Part of a small language model's weights.
Architecture: rotary positions, untied embeddings.
Training: a variant of Adam for these matrices, 10530 steps.
MLP neurons of a small language model. Each row is named by its layer, matrix (down: output weights) and neuron, and shows model dimensions 0-191. Each number is 128 + 24 x the weight over its row's rms, rounded and kept within 0 to 255. Numbers have three digits each. A neuron's up and down rows have the sign that makes its largest values positive.
After each neuron's rows, "fires before" lists the tokens most often just after its 100 highest values on Wikipedia text that the model never trained on.

L8.down64:153096094100119140125153108130131130116149172141134124149077166131161112098116116137166119127134132153078136136098146145120113121143071117131134143129120134154151127112108120150147113143116140093114119164143111100083117162145123137079117124104097111112093102140135106098134128104150124183134135088125121177127130156115135129124094148144121124113137130166137107138121120141112124145147163127118127159152087084157115154142152135151171110155130154066124093160123114162109121120137101127157111085079140105105151137163066141189111097109118126156103181119160105163120131121084087152
fires before: "it", "ions", "ed", "on", "m"

L8.down34:105128108161093136119123110113129186146135123160125074105117157150180129161122115135152116134090135143127143142148089141120155181150150133126101103143156130122126112097163133096141138129123142110133118122171143180128178131162119123096176153150167119137105121132127165136091118142119108132089106114112147111144136154158092136131155122107120111092086178139117131106114105082135095133137114130102124113116117089131124110131168215123106145122170107119173112100124111110140090095093081138141121129126185138103141123097145151114129141139153107090105111124108122103114157143157109117
fires before: "l", "ac", "d", "ip", "ian"

L6.down120:136150084117102121100124130100183156109098148101106121127153121142140129117108107118128114143136131097124130100107116146130144124134106133135157174131153104127110173127167137147132113086082132161134135170095145121111136113096079126112138141112114144163100124156121126069137102147107105163169111110148155163158143133142164114152131104163116136112153151114140133165142102149123153128155169200093095077123117139125153170163098142168099151104145125093089134131092117144139123116123175164171120128125132104108120138154117095137083150164135099151135122099168104134122145145101142093
fires before: "er", "e", "ter", "p", "t"

L8.down383:093148062126114109131148167139080149134138136156138124128151136160096089127078127091144143132145094151130122129161149145151147112154105154099126151146092147136150173085142131097115117094122061135120152126090147142138130128120114138155120150143094105084170159146157150140121085140134152145113153140127139121130130114114116154132118125139162117157115146100158108113107166107123150103133107082114129156152114106129144110138170144127110136138152132119116110043105105101140178139155098179099130125095141159143113158105154173119159149109138130139132089138128144095133135104167115155
fires before: "ear", "ro", "l", "ack", "o", "s"

L6.down170:137167109168117098130144117116144146130184105121121131193095117104124165119152131158136122143146153111135148143094125109145139080164090101119165077137106147148118107089116116152109130160123119154121174124132089197126168095145134106135082081141155118148058108120097122120141127164147109109123148171123159127116144136126099144109160096086131133149145110129161171111151149112109116140157110119148113137111131181126107134155146098159145128144131147144152151125143139146140095149130122159104074128121119149115146110145114114164145138096146157104144085093124124145168114153132130122
fires before: "h", "ly", "es", "g", "ed", "og"

L6.down135:126137135153125115103137104098142146076132112120148115172157155097127111152141136138147110092123120130118114126104130149112149127144127166110135106148126191080143145145112163091104126128092096130107127132082101096132110161083128121096147130139143160165134135155115124096109098165148114117135164117141127121133143120087165151109176124142092120133130136175113139173126104126125094160160128125143117144117108171114106105133141122151092107160139105137137079078126155129104121163110130132189158148140114151143128217117158121092155134103119136143122081113123117132166122161113093098
fires before: "ary", "ed", "al", "at", "ar"

L2.down149:133138161132129168142099101112117128158114159136139149159147124096135128134121112103110101140100137138109119118084135092096130112140153113125104148093098084124127162131174135146144126132110142116153085119176093139165127100077128105184113162147060133164076118129132136148114134118126142146122122120118167133145185100140095106135161154135097092093114161109106146101074111132117114116125091107147105106171099112133082110114126117129134142120098150109152092150112088161160142127124158147129133121144103084118131146117111119167149170128118107133082115099144122138079170126141145141
fires before: "m", "al", "i", "r"

L8.down328:140154123113106123137112125132175112117196133129130119109139107169124108137163181128123104103100113116113190114088122136145135122096129159158162177113150101141149149109161117112159120143172127116103143104139129081112150121117117146125151105114099136121098174125110118144121087117113151082133100101116111121156121153172116138126131112155152104132160193146121162144119109074101159134128152121107116153117101063120080129119118123151119110154129122130112150127095118128149117125156116151155099128125128169118179146115126140125162144097103135141121075153105175113114098122154134179
fires before: ",", ".", " and", " the"

L4.down336:097092122137136123162111144135142162120131135168114192178114170118174137114083090153106136119148128095119122123107132128146140141159144118135093134147165167111157112142108101146167128169107094118162144143107126117102117170162116100168116101107084150128082120111129119123137150111156130098143125105117157128109143128081103092107101133135135123121119148159159117128137114140177147127170110147112151105120137183129156106135138156084142114118148110146126153115156099122120102141164131160120113154100117113055123157105128111127151130142122140113100119145094178097141161145185119098
fires before: "N", "3", "s", "1", "0", "4"

L6.down60:090152118116146198135145108107110133074159115111097067163144149109113142092102154160117156105119141152153166137181118158150143152099129111137145132112131159132156121117117108126151129134137118090114099126122101157136110149132136129117130107121157133159118139169122139174134125124119129114172093142174107130119117133180125134119096118138129092153124110120137130131134109152143125146119139199120118125106115145099158148181146137138100160138100132123105164130116085074100090108074088106119135054117134114117128090130110105116129154111113169102126126175092114141144120133123106121
fires before: "or", "ic", "i", "y", "ect"

L5.down382:136097119189121123183118108143078099113151121150130148122101102150110119113157105130164149129137067108140129124156108128143162111116130080131145129136131133123133161179108152116109141133102125090154158138128138131152099139165090141187107131116143131140117173108152122125159129092128131112143113118096138121126107103125131179139122110096141116153118147075101090109095139165148141128096139147164154117064119185098143110148096102149126151166108085106127140145139133108114107112107127120112110153143122101138139080155120096126136090129144128111145138148085141110099148144064157145
fires before: " ", " 2", " C", "e", "2", " S"

L8.down19:118100120155153123109109109109119120168093179133124138120142124114141142134127091141164088131107106117134095148082107126121146158124107161147160123168133153137093136106152141126109143146117127145130097102130136127121151156180129127181166098106167164099101131134074153088134139105160155169127122112067132165146138170092164123146151117099083163128099126082144138132093166113153102164108129113146148164130147136167091152113150128140171178111125094106091120143116169121129152122133113114125114151125167135123092117149167110135122116124127131116159147103129130137150087146120099158
fires before: "\n", "ing"

L4.down277:092087136114140114135133133152099161085129156147134155113134135134135114100153145171146140060159138143128143171135148165137124142126111123151118150110106115126143142124132141145085095120156181148134116150142128142129186120183147123216159150179141130130124119107095129112123129126115083130116172166161138132118126170098125127090122120149126136157135154118140117104179167120082145130142110137109159129167134117146127117132155123129137116121113138153117085128106114147092103126162126133164132173128142138122073136088132156102143097086123157132097128081141140143116147129113095088
fires before: "on", "n", "b", "t", "ch", "en"

L8.down301:125129110137122158089134114181125132105116146127152131161120129177140111126129143153161139130137117162132113131139118070078108130138090157122116150131129113104104118082073098157122094124110108075151149146102151131153111157109150133103120094138137080135098142135087106077160133157167155092134154092140126106149119109134074114123134141130107135167117088138131131101166119136132110088101176148162084126177133108137131139135100149135133174129099099126171128119144166172147101146128113136132122122116128116121146126086129147079150129125134118128115134092170107151102152179131159121
fires before: "n", "t", "re"

L8.down106:122130130119114128142130114099053107153158131141164143174106143116073120124113123108125126127119113139111093105170116136109132100110175117129161146136135153145157129137135166087155122162124076087128095168120138118116133142101104136128069126159164150123147113087094096094106116084120100090116098137165110116114126156115162142119130118175124146134100127105093123140142134178155081144114141127111152128105123125092124141117077113158112127093129132142141123140150132145116144154128143076100131102175116124095126143146168135130111111157172159148100136106126122165100185128111143109
fires before: "es", "e", "y", "le", "ed"

L2.down197:094115097130138164135142109123118107131090137069112117118133139097117140102140137131156145101117119130125171161156088165074113137124113144154126112142114167119108151147124141140167117128126104128135139137107093177126138176123072119103104121079140133152149131115130120119106155132109199158121155145160115166098196138143122129116168149105154165086153135117119143128106105133161157099130168161164121114147134142117147120173138153135085121080093142067094144145158123130107124122087156166112125113177124128127124083158152143139127165123141123157149125117119122129132132111140130130
fires before: "\n", " |", " is", "."

L2.down373:125127080106187125170096150089127106132130151077165164132144064128102118168121142140171139155087084150134132168102117093145129107102178162114151151125154095141136128147148138138116140108147163104152100145117129141115145096124127110117117107103167127065117159104114159133148151103156142129121107167126106080155151101101104164092144129127124125089105123108092141108120141132118071144155149101125095143134135124096128138120088099149142131108126108164105120128135132117125123157131122120149118135108154103147113151101115126134159147127136168144098121169135120174123103156149149081
fires before: "s", "st", "f", "n", "t", "om"

L8.down324:104086142101130095115143162116140159127144142159084127132160100131127125121116130108138117164186123160080120146147132148191148121186116125139160119137165132140127101127103090124117125128128119083151140136145139160142126144162088123100164099121115111092134126129101134154095102119139139159084137105189156137202126136186113135127106136094139148133154140124102098135097112127090134089157145142119103144135165188127132142159144150127112146163147139124118086134123101119147112114180127164108133132131117113122134097105089098147152100121128134086132174136110123130138136115132157164
fires before: " |", "st", "t", "ra", "e"

L5.down53:117121140107094177176150115148111121161140153133127126149137134122103120119199139097146125138120117153175092183134139124122118149117104123107157142149106152108148131122143110093161151119116123155105128129127135153118120167110106130175119144154101144137112159091138109144105107095106130126128059161123147115088103138127125098099118104170103175140083134132132127086100126181100145156167140082138129129108122121140125132119126135104140157147095116110160124111149119124089133118074148148073094126163123114093104102096135177122133161151090123109127123164118144135127121158076141160
fires before: " St", "ated", "ation", " K"

L6.down283:079170135120124144124121133128120119151090119182153141173160131153185126125163091113115123107157165138158151092155127131148124114130156178129158122123086119147106117110154110119129098147104114112084099145115182109133133157171115143126118111150099104106116180157125096128067133119154181139123162151128145120138091154127100174134128106145150101138139140143111164121150112125141152126108150119170123079099135144175115115104149124102131123102130147125122133100187117130169150130083097120122134103118107142115117158152135135107170134138140107112080145122115119121090148150127167111
fires before: "o", "s", "ter", " of", " a", " the"

L2.down294:083121151097145106127154109131077131141121133112119122131145132124153119109099135171124124159159111110141141132159177122093086127110079071127115181102158122119125130133147109101147184135118167102140163125161119068159103092124091102148125088133116136134111109135135058104088146123129139132113128122115170109114121155079122141106113131142171119114132150109076109131127079170119114110143112102115161133131132145102122155114071158155098137077095121152130159153124138130117087113133122105088109124125133121098125138089132153108140134106113139097100119154107122144121140122095112099
fires before: "ay", "ac", "an", "at", "ant"

L2.down78:116098106118095174119145133113116117154127125132109175155084123166128115175145154114140133121085077156111166134160112149129132139116129142129123089132100126158155155187135095114103125126146153137143100131163127115145116115157109143134142163129139120160127094148171142134116147115126152173139122110090144140173169134126124109128101124159139121086143151145102106121100127148097104175140098097135129139166157120126125124107142131145132111111161167170129129129139105117099128134121065131120106111125115129088126114103068178181163182143150097163133160143095123134138101100158090122
fires before: "p", "ag", "in", ".", "h", "m"

L5.down254:147124163144159103120148128093148068143126113137148095155145105145169130129152106104125132136151118141156117075121099081158118144099121158132143119092145143147129148131145123092106125095097101132091068134139103088112143158118142156143143135109131130086106099136105134153132148093082162060130148100093152136091143142163132121081123146135157146123110109099158125128124132130097141121098110101086158117137135165138165128132172134151133118141136135170089085124121123123115147136111118137161094138120092107145137095134155142141132094148111087118116140138162168113096162071155101143
fires before: "u", "es", "ing", "e", "ion", "id"

L2.down309:141140110156140102158150156118103128146106121156168131116062117167100132170147152156146106156094153142098141123150121118164112149137122144140134122140154135126153115122123151132151144149115138119144152139112106153147139128157124149147104101112115113116143177080111139132155106121152093134100175130119099085086152176126134128175114138144134116059149168089089123152153140137136139106125105120091152188156152124111098131125111161141136143146128110135138157095092113089106152114134104125103147089150098117087139100158131127114093098097134095143092126108108110151134151075088116091
fires before: "e", "es", "u", "ed"

L6.down195:145138093118111169160156118104094106120113147132136134116106111140087091141106111095114140191154140088149189166140151129097073114089130136150132121128095111153119112110141131059132115120122135131111122129134129151164140084174124100134104136106089137153126106150178117118125123139120134108115171105133117174134131163134108118109182118127118115122166142122099099186131136118164146097131118140153150139151107110139124101114101147132123128100151060162133160135115108086142148134151104134167125132118152164148123059112121138108137152135172106118164130135112126093137127147116107131
fires before: "f", "le", "ent", "re", "en", "ation"

L6.down146:119130123116148114104151126114099145117088101177119081117143144152143137159144094120139162096128129125113141162122122122116144155111101092140121111126126169155128115155142133117133160097088113148092140122175136148115152159087117126178139124101075111082175097126140115108124096121136129119130141147095144137095073110155124165182183157144177122163104119186140130147101121128095149169092095115143135137140139163123132114151130114145152104127113120120124166138137135103153116122151092158139129130155161096109079146175107164128101120120123127106106145161093157114100106104141141152
fires before: "s", "ld", "l", "ly", " w"

L2.down7:116141104145095131110155102099149119141091143152159181157067113161129170133182101130135137144124116113135162124143118142162154081120124138114090108192126094135120102138159119117155085124120149119102116136125117137103140164109130150153095168115137124121119132095129149128112137123132109102133097097113146114115152112109165155158092159181123134060116147096068143106122143114149085145092099132116120111101124149130080120114140118151154139107144115119126133084149108105138182086094127152144124106112138109131131125129117127125147163150135122136066145092127146094124124119123105081
fires before: "m", "he", "p", "ed", "d"

L8.down178:113161129086122143133133129116108143122118096129122091111147141193130170106119137130176148133119122131152191137173131104063133147136091152134117131132111140154143130172150142141133150139115118121129161144136102116111143132172113107140139145103160080117097105153173130129144131193115137126149155117118071092120167172127103149134142109145144127122133132123134136151170164129147113138127096152114148148111089149098104091112170158139141138123139118115170132136090121100146154104091108140110134127156133102113145075152183152149123113107126142137179117136122087135102130175141157093
fires before: "ac", "l", "ge", "g", "ter", "n"

L2.down296:139141177185104116111123125158143100170166151136169147104069154133128127138152151140148158121091101167107131176133141131163170098126116102083115101115160106155109127139175116111139130119134137137122156148111113127167115118145097140126093096072095160142094133092168145132138128108105136108119097119127129107123181165162123092147142108143146114116118120064105148110134114116130097101117139137108169154144133171107143097119131111118160150138138155107123124088158105107114105115117098088141173090131139133128129151142110147088107142155118103104086108128139116131126103129120168159
fires before: "es", "en", "e", "ment", " |"

L4.down197:100119081126128137113125112123130123130096113109121132120130132120128115116073106140124120146127174086140122157144147132149106114107171126042150159118129115145098131131116134165099149111124106160144107127123111118125142085151070093108106129133130107174110153136111132097138102114104084118129134098114099115162159159114151107105166135120134100151097153135093138140137157156134057156165092101126158114136151114086163139110130119065114140145128129114134124134095113136147131134135110081120085129133104152114106158110126140145085130177148075152122129125157167176116132127099107163
fires before: "as", "e", "ver", "qu", "le"

L2.down215:125135120127068138124147158154116148084165082085198170111122143092159104142122122130138101137167139154163101099137142159122139133115101098134134090111147130103151110103086127154140134121133129126149146120103145155119128129146156182123137117119185146085143114124107123113110110152161116124135133136147145148159063157164139126119144121092140170084104122140118102129129102126126126136141113105096098135104152122095129148145136138132114136152146153147113143084114073126118125153151097115147156127126138098135106178155133149107145118123137142137038132115128134130119164138160131067
fires before: " |", "al", ";", "s"

L2.down299:166093161114110133153100159121162149117096171151101180097201135136168146142113125147128076131116142149157148107130132124094070133098105111136157148146125073139139162126156128167123136168090124111139136140172120092096110127118144152155132146125153109134093098141093127121107119122127137152135121121090107112135073125115132120099142132151104117135117161149148114110120093139143162110138165114144125146147074105148124147153117210121094089141150165106133127151141145122113115111151152154139125123117088102118146105139139106089107112144120132126147138104085162117111140109133152162
fires before: "1", "5", "2", "4", "3"

L8.down300:168131148108131127104111120123163151145135105169113109147125115120146176158156122141161067156106157173138160147103147110164111106150137165127112132110103109091108130150183154135092113148114121129094135107149087134134142135131090133088136168110097117089113154090099118128141124086141139138096133077154136143141141140100154142104154116126126155134176087152103085084120117131117126118126089156135147110135131115129143100133096152122115125135154110210140125155138167135124136160121130095111136165134103108099117138102158107115135138128158168116079145111146112154128089136084150108
fires before: "il", "l", "st", "t", "th", "f"

L6.down269:077116103142129124157073186161121092129135147164116158136090139111159138112110106151121160102115145099106146101103111125106120128111109132128119109159153122169141140130129115131087136090143145147158128145165133106107097170172122150096149118080158131141139077123153146124118131106143150129113129151107135124119108110123130139096079112099124122175118127098183143089135142090138116145123078148143097117111097134091126120120143117110127071137166179085093128130123117152105123124115121150174148115143137179102157144114135115124145058167114136111159112149111128150142112151123107133
fires before: "1", "5", "2", "3", "9"

L8.down376:122159178135109167117148141160124115109121150082086102122092163155104112115142100119133134081130125167136081151129134142111113147119139128155124095140108140127124159140145114188150162137104114122122100163147109133127095117161099102127147111138129173130138129170135122129122141106112112157117123074159096134120101137125102144147135125150149096148103147132161106159163088143109159168091148134124138156108106166125198169095122125107154129099113117117120110136129140111068087101104157140148133131119111115081130089115106123165099154152124128142164174124120129131156148174103167135
fires before: "ac", "ess", "ic", "er", "ol", "i"

L8.down382:166147110172100135107091146147151078126093132153159109141122117176126141128106096107088122130108160143165137155131127161118122110159129103138140119147094142125123130124140164165170145154118124114117148160124142153141076111093114123102121143126130138169115108137155153145147126147140082107106082145124081097189139141120144140152113140117092112109131160119154132098103125124096122123122145153136114143123093124131128094162131142160130099085092141098131100124140136182121142134197124125191126141112179157097156129158126127114151092105142127178110112154110153147144095173119143127
fires before: "es", "s", "ish", "and", "ie"

L4.down374:132134143087094123113176169133136160137131126165134147124116154128142131124108105115160112100102114111159153139173159166141179155130126107125113100097147095132128117131129157082095134135101095185109136093132145114105126117127111137161147133093112157138181126128153137089116084107143085126133089149132129137113171156142113158138144141136135125112148125149087096134145135146077120125169112172157138129118113139151116109148180141097164078138125125169113137119139172141120161138090088136127133121134120118092139117134125145140134158108101087115113141206123142077129136082121133115
fires before: "p", "h", "ag", "m", "ed"

L4.down78:100129111094126107126144106103121101126105115142191153126169086078101102132099121120180110127086129163145149133111165184145131134134131122091128136117144114088137161114129134131136151116134154169132071176124084128129159150137114117114106132174107173108099124175107115127153118122153127110146160111114134141135144118145156118144128066142130119116137133122083103106102112156131172128146129112119140154125092090128126124119127134141105115126102160152133127086154128118142123143123138147066125136153144142074109144087141128109131136198110157137089119163094107166125138090137119104
fires before: "v", "ated", "ies", "ation"

L6.down69:147112123102106142155186122143126116112184192091107138137125150109149108119092160115090130117149159118159117152114135112137128115111167085129150166154140155141103151103123113133147155137137135131135130162111102135176135153110152129110157164100100116144133148137088098144093106089108129092093116100148121141114104132134138093102137171126099085139135114107151103060092103118125137115158124111102144136167136131159113157170135152165115103106123116097130122087138117128150132156147116135097095127155127112143113150099125106129137149096161118122129170185117102194162109096133121133
fires before: "o", "st", "n", "d"

L4.down223:139108098155169084091109094107111163145122143108123157079170127105165126142099121208150141126127117130126107157139115112147132135140094117097129124110110095154122111157134142105132150153134110139153110146120120099100137100168121135130127127153118059164144139128110166099101147111156162172138127111099102166142141123143109156155123108122157113072119115122155152065134121134166106110127140162119106130120148142140100154176129139126185188151136172098116128132122139144152160144099146158122131101133131131144110130142096137160126084147147117152120114153139125116126139093141075141
fires before: " the", "t", "-", "\n", " n", " W"

L6.down167:114103110147097144125145138165113138163111145177136150166121140155119124120112087102132130183165107105144157116138113153137095105153112144141116086126127114137148114104164099151143100148103120162146123126154154093130148132184109129077096153144084122132111108102100168106155109127166102161109120093140102126123121109133161150138126110098135106098119089108115137130117118174124096078169153129092140131098140108135086083129109124111139123143109143081138109137110074121082146100134139111112115127142129122141118085151121102126166094157158171175085159111119103158136107137127112117
fires before: "s", "ed", "e", "es"

L4.down369:132155138137094088113144130143079100103103122128150129109133138099145124144120129090078177103095126161130113145149099153112138111134156097147116105088097130101129134125148104078085074114153138119117108178156185159134168074147149132140145109117127126116114087138158152171121096107145131124156135135172155119107135165103060107150167158148120127146131132103103110130152133094102159140132113143100142133182144149098129126105115092159140117113144087163103121146141125132126153146134115143129144158139114128127122166126111082107108129123078138132093121128115121143112138172119084126
fires before: "t", "g", "n", "s", "a"

L2.down184:124142083176104110133133091117097135137112121130130159119142115120138157132155166145102174119107153163127122150133142167144102133099160101160085146140130084137127076126122124142166154124124136120160110147069114151140115115111136139141113131127117136175141129119164116118117069100103177109152121106106123138140157186112172136149133079125111126102133132160101149140074079154110142100108146133140131118134144110120102117119087149105137127114158152083089174081138170148105145088123134140115111153115129157124106120126132119145107152155146140134097157131134111156105165100093076137
fires before: "1", "2", " |", ",", "19", ")"

L2.down224:093138143139099113106140132153131131150107143120174151131141113197123104131142147138075133124131112088112124143144116123125127138135132093129147090139108134121182111135134127124153130130146087169120127112053147138088147181088149119109153130130168114137124124146140111115124125123101103113141137124142117139143069129097141137124099104125130116126109155172081129145147084162126126145178128179159118165139150141171135094103146122118163095122086133152111127082088127159102149108131129137139150110079177105108126148139162165099130147118118156137079091120108097122143129100149105096
fires before: "al", "s", " of", ","

L2.down187:067109161178103148137116120119145161139134146138161178137133145113114091141175150155088149088167106101127137149176128162110153143138113097077144131144108116136142128138144129123135135133141091160144113105089147137161116149075144149135125097117127141126132126115131080109109120187126134100119145111124129139126106134099152092144109109113092108037144144114067134150146093159105135131148147135137134155116145123136135116131125141118149127158101170110101163080146122156130124119097130139122123146160166112144090165128122137112164117150119108145092103122126176149135131124136136076
fires before: "s", " of", "an", "ed", "al"

L8.down117:140135166160108091145100111135098138126107136161114136095155122110113075064151122170111134133169157116108110124156156178143155128110135121118171167161144125115147123127130135141152134148129115126104139157177103144152132111132065150116105172176148145104160131123125148119136138130138103141120104136096147156117127145138120126159155100121169153101114099154113145161178115152119154136109149138111142126132105152104131143102128116109120119120128066169139117118103127126083094108099074119120150154145073138117091163164122127118079101138130137167098147132126129147164095168102146132
fires before: "e", "at", "es", "as", "us", "ic"

L2.down210:109101116180090145145144105172074130125130182124136164093134072135116121133117141145124121159147121169133143106126130151148152153114117122132152109162124135109129131154141116124146112123136171050118169142119145134114143095116139122142154110092124128112121160158084151150136103134109131115089131104122140107079130137127144138115119145145104148171073141129108160123122098143148123095077141115141054134098114118137140146104124154166152131147137129123109107190125125101148121105138109150172108156157178128115123120112103097118112120123125139155099179118142120125058122156118139147
fires before: "ub", "t", "er", "h", "i", "r"

L2.down203:138126084107149122113142096162097141155150122092210137139148105154154129146102150171132160148145102155131069142114142138107164132149124133114137151091150138102086147114133176151137130093134112108162120104083136125138148137133183124163106125109111108143121106136130099139102135117125105143107078109157126119152111139161125130132112141102106134123135111128099117127096114158116150112092117098124135153134185107151154174122123137150125118107102142155135149103136176118098127098122131124141190133114159159108123153112139109132183125149104128104051129122090091125138158150098136103
fires before: "\n", "n", "'s", "\"", "l"

L2.down311:119102107108105183114104127134141150121103119092095171145094132111195114124092094131120075103122164153154119128114133096151177102130149106128111140172124102154107156084127159129147094107115108073133127111124102134119109103139136138094135153122103127119114130111107150120116110133139156115103128125139159121133127093091101158100135096147126168035107129117128100144178127139116152139149182121169134092130111124117129116134128150124116103119122131110077109165126134097139130125096130144138163126108118127155136173120155111086140166131094099085114177122160108125133110138143133126
fires before: "s", "ag", "ter", "y", "er"

L4.down26:145089124152117109151128130108161146143116141159151178131112121075152142120154135111164153095090141143155161100143142143100075132122119140129160127182129108111170094107135115111145119175127079132099129132158151121126152145099122134143145106120114097124101117170097129126166133122118138134131080072093142136133160110100140135079112110121112137102159139133098159125106133119160176131169129144158141140155130140124170141123097124149108189145127129136146110139132170106121131079085137160152141140108083148089109119117145080119146133171125116127086125133146074163145160132113117133
fires before: "1", "2", " Ch", " W", "ed"

L5.down170:142122159172112101110135135148141078112120119088148124153107112128171143144072119127169112139090149126123126150142134102140138173125158116136111145115103130131143133132137137161152105120109152169113147136158109124113096116162126124161103123144136115155089127133119142140134130102078089070143157139107140171112223114128146140105114145086167160098117106138056136136128083113159117114164123127149124153188137179105141109117158123116134164120143115114146119126084140141126147135147114155124129163143112100162099093127122129141118103114158100125111107101112105138107159088114143134
fires before: "e", "en", "ing", "es", "or", "ion"

L5.down27:158159112137140083134135148099124087149148126126110129119106169131153112063088098116106183130099156101111175143129098084148123147142126138151135120148142125149125111156145133107111128125079138167150088137130129180115147089168167135071154131097139122141103124138158083150096132143162155116142192129112042118117108150139113114142119133172145106101158095139138109103111113147133099122098142111139159084135103128135095108152125136125124119098172142131104122145121077136114120112107106145130138117154142122141120121142134118147113085128110088177146120128116102121125139138111126152
fires before: "t", "r", "as", "ge", "g", "P"

L5.down197:104145122126158143137082125125108109132150122139096149082065124125137099104113106128151131129143097150116136099188103099137149109137144146142086160148104119171154096164105139117113121138108143130148113137121130128111097109153129119149119180141121132120132128111094095086127142132112097160117180107134111148109111137112101190106115129131128117117156103128107119142151175138136144151120170068119120140115121131131163133122139129152136133142108047134104124133111119164160134153085110122152126137116128114094179123088086123152181080111124112127169121086186129119100133117126094130
fires before: "all", "al", "o", "on", "ed"

L6.down230:115119148135129131151132126152122109167122093107134093083163125174136139165144165121101131138125151092146125186121137139113102119060130087161108140083116085109160143166149123135108154118122133161143188143149139101136158111118122094090104109149089126139108116136175103128153127088140102127156164135114176148175132175123095142127098106120089134134131088103142090130138115101114153091159120149122122158119139092134150138153121126098149107137093144133128140132119105150103139108139135155133099154081164144153130148094115134141120156142137147092107162111143100162135139151116155169
fires before: "le", "ay", "-", "o", "ac"

L2.down288:106115109138105120142122118137161152124181137165170128145110142178147150123168111125106138120161140134110158119149114107178117122124102106148141128128094127128164153097115126141134087167092113113103195137096102138111184176086169134141111138147135144109098107124119140143067117128141140131140104127117120130120089132092172112124161172155141128104097089128102133162126108127117153168120154105131130140133115148146109130151094109155071132147119120148130114055097127123123133129103159103118095155163153135134113137130099110134110157139123122133108057108139109115164121131177136126
fires before: "ed", "e", "es", "u", "ing", "ers"

L6.down38:112154121116110138177128106126142115126112140144104158119107110094142124139157077097122103144146107103142124169140119140158099129105125096099119102087155172141117099157127134077136137136160160154117139130165100142155174158138080140168109125119121149097130130127163157141118170111093129102156123123118173131096141106130080140118126146090151139081152108134101162154171160126135104122145180123104158140137110110150156178137143135141109122131131108160119116132121103104090051140096107152141161128152086088152127139130124115152133133137158121112115075122124086147109138137097113144
fires before: "ion", "ter", "s", "ent", "en", "re"

L8.down162:114133118119178104132103119084141110133131120167118134109119093120137157121114121101127081147137118100090127103137117104154098078119120137109151106131168127168141135185133108111113133160142145113121142112108091056121148115111147160163114105143140118098139140121125129123095134106138145123156145121166120154158181128140112078130136180171147129063069127114137119120129125154146128141130117124104105121124111098117121114144115096130116160115154122157082142125116167093135177175141174088163136115134082112133157093140073116147150146139147139131129105124173138115141109140100158140
fires before: "t", "i", "ion", "e", "r", "ts"

L2.down20:116170155132139117151143147160139072122148153146167141137101086161128150172181096130140114160170150144128190110135118125168106138103066133111134105138174126105101090112140109137136119108117134104145140109142170082147109176109126122132131134134128103126119140087121145107098158134146152153133119112102171118092126140098138121127082147162153113110116105108122160156072165100166141152159129150086133150138111128131127125167127180142144097130154119138116135119149110118115157109137163084147121152141138126143143141149097165145156119111163134141099108123116091135112136079129097107
fires before: "st", "n", "ion", "it", "m", "ing"

L8.down4:115157125145165123122100149195122130159138107140087104122114134125104099111120125109120115152134100159135152133169140127159140131095142107142114136133120144096129120153114140115149159158093145146141109094126089071146125129134156137112134152135138169121151104110106090133094128145158098160152115103107100116125137132117163144154096171143150079101142123163119106140168136163151087110114176107160136141143115112146111111070119090101095131108136103161140090101111120110093140164189101102128097121179128111127143118136128112133093135144145153148146128143182108111137082149082156105
fires before: "es", "a", "us", "ive", "ing"